Part of a small language model's weights.
Size: 16 layers, width 512, 8 heads of 64, MLP 2048 tanh GELU, vocabulary 14254, 58.3M parameters.
Architecture: LayerNorm before each block, tied embeddings.
MLP neurons of a small language model. Each row is named by its layer, matrix (down: output weights) and neuron, and shows model dimensions 64-319. Each number is 128 + 24 x the weight over its row's rms, rounded and kept within 0 to 255. Numbers have three digits each.
Before each neuron's rows, "raises" lists the tokens whose logits its output raises most directly, leaving later layers aside.

raises: " tracks", " track", " songs", "ilm", " directed"
L11.down816:123132127088112157190148162152120146103169175099093148171169128149167134130108100152127174148144127120102141151146133106137123127114131150107115162103115112142132142140168108104105124140108122130136096092123140104150155106110119093124139157116151120093156123108118117130121135118193130142078099116140122121116159097161146132105127119157118147138157144160159119132166129121136129129137142115094117112143153093133130153171148185140132115175130135097109170120081110134105114105193165132112108106157116098106115166144140167135126132103142142159077135138124143145104137116147090181145116120135133120141134131114168107136147139106165140109115140161131144160066104136145104096091160146125124104114133121130135105122100144094108140137135095130101129119161112092090170109141129

raises: "ly", "ously", "ically", "ages", "ily"
L11.down1373:128124106140096115184140143142134145141162114117169100162145092131124127164095155136111141136109128125123105145171122143136115144158145105146117125139147148167132124128152156124140121141128136183117138098064120172171142148156159136155145131052123137133157136167115136104125123157081143125156142107105139090156188107110098127100134154137149145158098092132176132089115134135148115133097127149123135163124134133115114125150157160091152153124149130095207131122130088141153125144131110130135110139181111142199154156125158107100108153162128115111140116160100136166126122139126146147116111101106109154165136121136146165103184113088103129162176146150164150093123103129176119120140120106137124146170152194161110125091143113142131110145135099164148157112150168120147148115142125

raises: ".", ".\n\n", ".\"", ".\n", "\"."
L9.down1411:128117104197136124081115094110130106127140158112085140121131172145115093140067151167098119085156068143104191173112130136149137129110132116076169180099095122092105147164125143111155116083129127131145090150090150154113147131092129128106124154114146142123152114108126125104109121106136095196102143154143124165156093135097082096088127148102125098072114119093120111124112144123140109122119121098095109137151141150117131116148103131097136123114135143128141103087136099109105117127129125102162156101134151109097168141132139117134143132147151148153132121121144134104114127152098138104132116148179133139137143156097133128155149162139157109124117088114093118126191117144105123135126106116089121118139109149126126106140144134156113137121127134143133107172126127168108128163101145

raises: "ously", "entially", " Himself", " him", "ically"
L11.down774:121128097130083123088104101117091115143151124097126117086100101097132119130122123120160107119126102142100140153128134079127118147106112070121113159095104094136091114116094144098135099146108129112116098126083130131126116116119127136140119158131078111131128153176138094115122096103104120130072112111102132141183120104112137121113118135153157141105123095110120111108088119091121124121123118069124080122102130061129126090080091070126124111138127142092071077144112124124132072117106096158115112092105108105116128104077138108109109125137115092134094101136118124135092106124109134120112117114095131127128132134091105131134117096136123137106137098092121157128085090119156123141126085070115092104126084117111088115129110100123161133137132109117102124128104117131137114115125137

raises: " total", ":", " estimated", " average", " number"
L11.down1684:118127128147170113100139103118132150131101132113161126141145130136152095127121119069088145122157149124135104091121129094116176091098136116137095145123145174121109195088073111118174114075141138118130131121104135128155137119100098187164103082114144095098091106099103133092147162088113165117118155136143138112117118101170135144110115144128125130108114163114153167122126116147139092128144157144119113123140130110151121143190121132117152156156074139138085139140141118103174153095175157119103178102089114147153146123146156141169148129145141136145096131161146120164125148140134143158140133168109084133105115137138165115108153143109133118108142127107099142091155139150170123126162171105199178137095190148116117090127064116131147106149152127120161135088132117121151130117133093

raises: " England", " Ireland", " Egypt", " France", " India"
L11.down1202:142138163139130153135109119153168146139144135174142173107161116132110118195125114151139121104151107161134140122146145152117144170143174111122142118131085120121091097166132146138146122143126118131147118162127146138140141133106159133134121120123119134112115117145160103140095107109133146168162130102097118152135189119106088149130102118111144156107154115126130108167112125130128151099148109120140086133110144106110101125105128156139138118127080137160125109160096133144130143167115135123100142143129080138115129133133155109139130116170134135156127144101097155143094150120155111163111145127087125109115123134121106144118123133105122116119149112068071115138088126118168147135116131091107119149130141125139127119081124134083164124115116153176094161181190099117143112101105140

raises: "ović", " Slovakia", " Czech", " Slov", "ł"
L11.down958:142153160146118116093099117163151120107101127122079158156174151114128129134089151128086142104153118156139149134160152150097100113108098101110144141142094165140121148107114113149103088158140116130131152132138126164129109136133112133128151117111120098128104174123106123094128167114155083146124107096137120077172124101158113104152117122127092114129110138157131161184117119128103100078136140124161109132099161121116093142108117124101147121112126147145147152154095112145183120123118141150141081151125096172119165111164103117139122134155081154119116098101090124106130083147108136134106132123148099116138171120093133059169107113162085158143110141138136123110127130166136154134141129122085134148089109122147087086119115113106127138125092110127103123158144167122152109165149120

raises: " August", " July", " October", " September", "September"
L9.down1157:114143126109144117120136115160136063136138143118151092107158156173133147161091132148104161145110121128160145154139142115123098135133112134182131115112149135126086149157130117104131098145129133078172084126124187119138097102154128174148139126121103156171166133103118150110159141123121143134154156153136125119167086102138118094108138120139148145120130109123126153090103148109120144154123125144143102106155172087134120165132131115105135127120140149124139160120125176121164146138168099131123123129124145094142095128133151118158076148155131148145136062147146122105084142136114140116139101146162081136138149085113143102132151136097133112144163122068141135152161171083146116122111137135101112130128124118099134160118104092084145113151133136165147135150095120126133110149112167

raises: "ologist", " educator", " politician", " author", " engineer"
L11.down1455:083109128139129120107097157130123126091126139104133106110130108118143129135112157124107122116138139111145131157135121139100128130133136163155166111162094130130123106109127141111165099163120112104196125171131119067122100119124093105127116126133108126131128148107111110123117122117130109154120119139135113107121099161145125138111121122118102134098153137094154159117126130132161137166152144147154143139102179140121087089125114170107166119158146155152157125111091192088130096094114054146145118132181146122163112119140106177104127081104154130149193157104118098144123163169134120153092123132105132124096133121149159146158143135112114157142133119117143131139129107158116131151090186160116119137125132104138113093119135147097105109156153133115091115121110117116143129131090130

raises: ".\n\n", ".", ".\n", ",", ";"
L11.down1444:130122115155138076127136140176159132150119158118121092143132160110126115135135180109090136111174130134164129078115085126120144078143150150146165116129152167113116135156134152147113117095163081121186150089144115201127138148158131123138096090117142130146115136113151094145129106149150140159089111160137103126134083170147139109150129126120121120106128100146115134143108126156146115097117186133155136167171137137115153146131165185141115116123130134174144162160107123115135115121142145168145128165107149110180153144138138131123145127136121130146171116115115135154156088140122145109129142116124130099131121140135113126120138132164130124175103135148096121141134147126134110085110149119119165107131140119133135150154164141084125171129095142108119087155102151109137134152129142

raises: " had", " died", " has", " went", " won"
L11.down1013:084138178104165128140081151112091170149142106110146159112134117129132135137201129138137112179111107110127125155171133146133147131169118118089142147124122141153083137113174158119116099136079100109082144188118130130139119086134104107138156118122160141134152149118124127147124116153135124139172140122127120108138124168113125135089110135115136150119102088091177139135146137083151131127113140172149123176125107163116126117124135123129139108160115156126129132145128131126120175127161159112117161123134090131109120109099109115128076115148131156137150105140141113130146138116075123079114099114101141128112184124098143127154119157121137162171121117118140177140133121146109094153097167105121062116164115139128150136125127082167112136130139116106070134115106124117124183119121096

raises: " painting", " bronze", " relief", " Photo", " sculpt"
L11.down1139:155131111152128148160142084128120112133136082157077132130119151130150062129119139133140136082161175120108116138120113167141161153139122114159194114114154138132134142147142082159130174107179110144171148127130091121088150129152145150077116130168112119150164149138120171146144104109147133099102136150139151122110121150112080067163104091117104127139145121105104113209141141085121119123095119110087118111097125155162167110109095107146140136122108115096151119085089108101114162140131094096104122121136120109102138116135107161134139119161120116114167099143113131109148135122159137106133083147117128134116124121126134133139117084138096143097114186154104117143103082128149137126149153095137173134122134100129109106106115123072095162142107097127137123099063111144142143134152086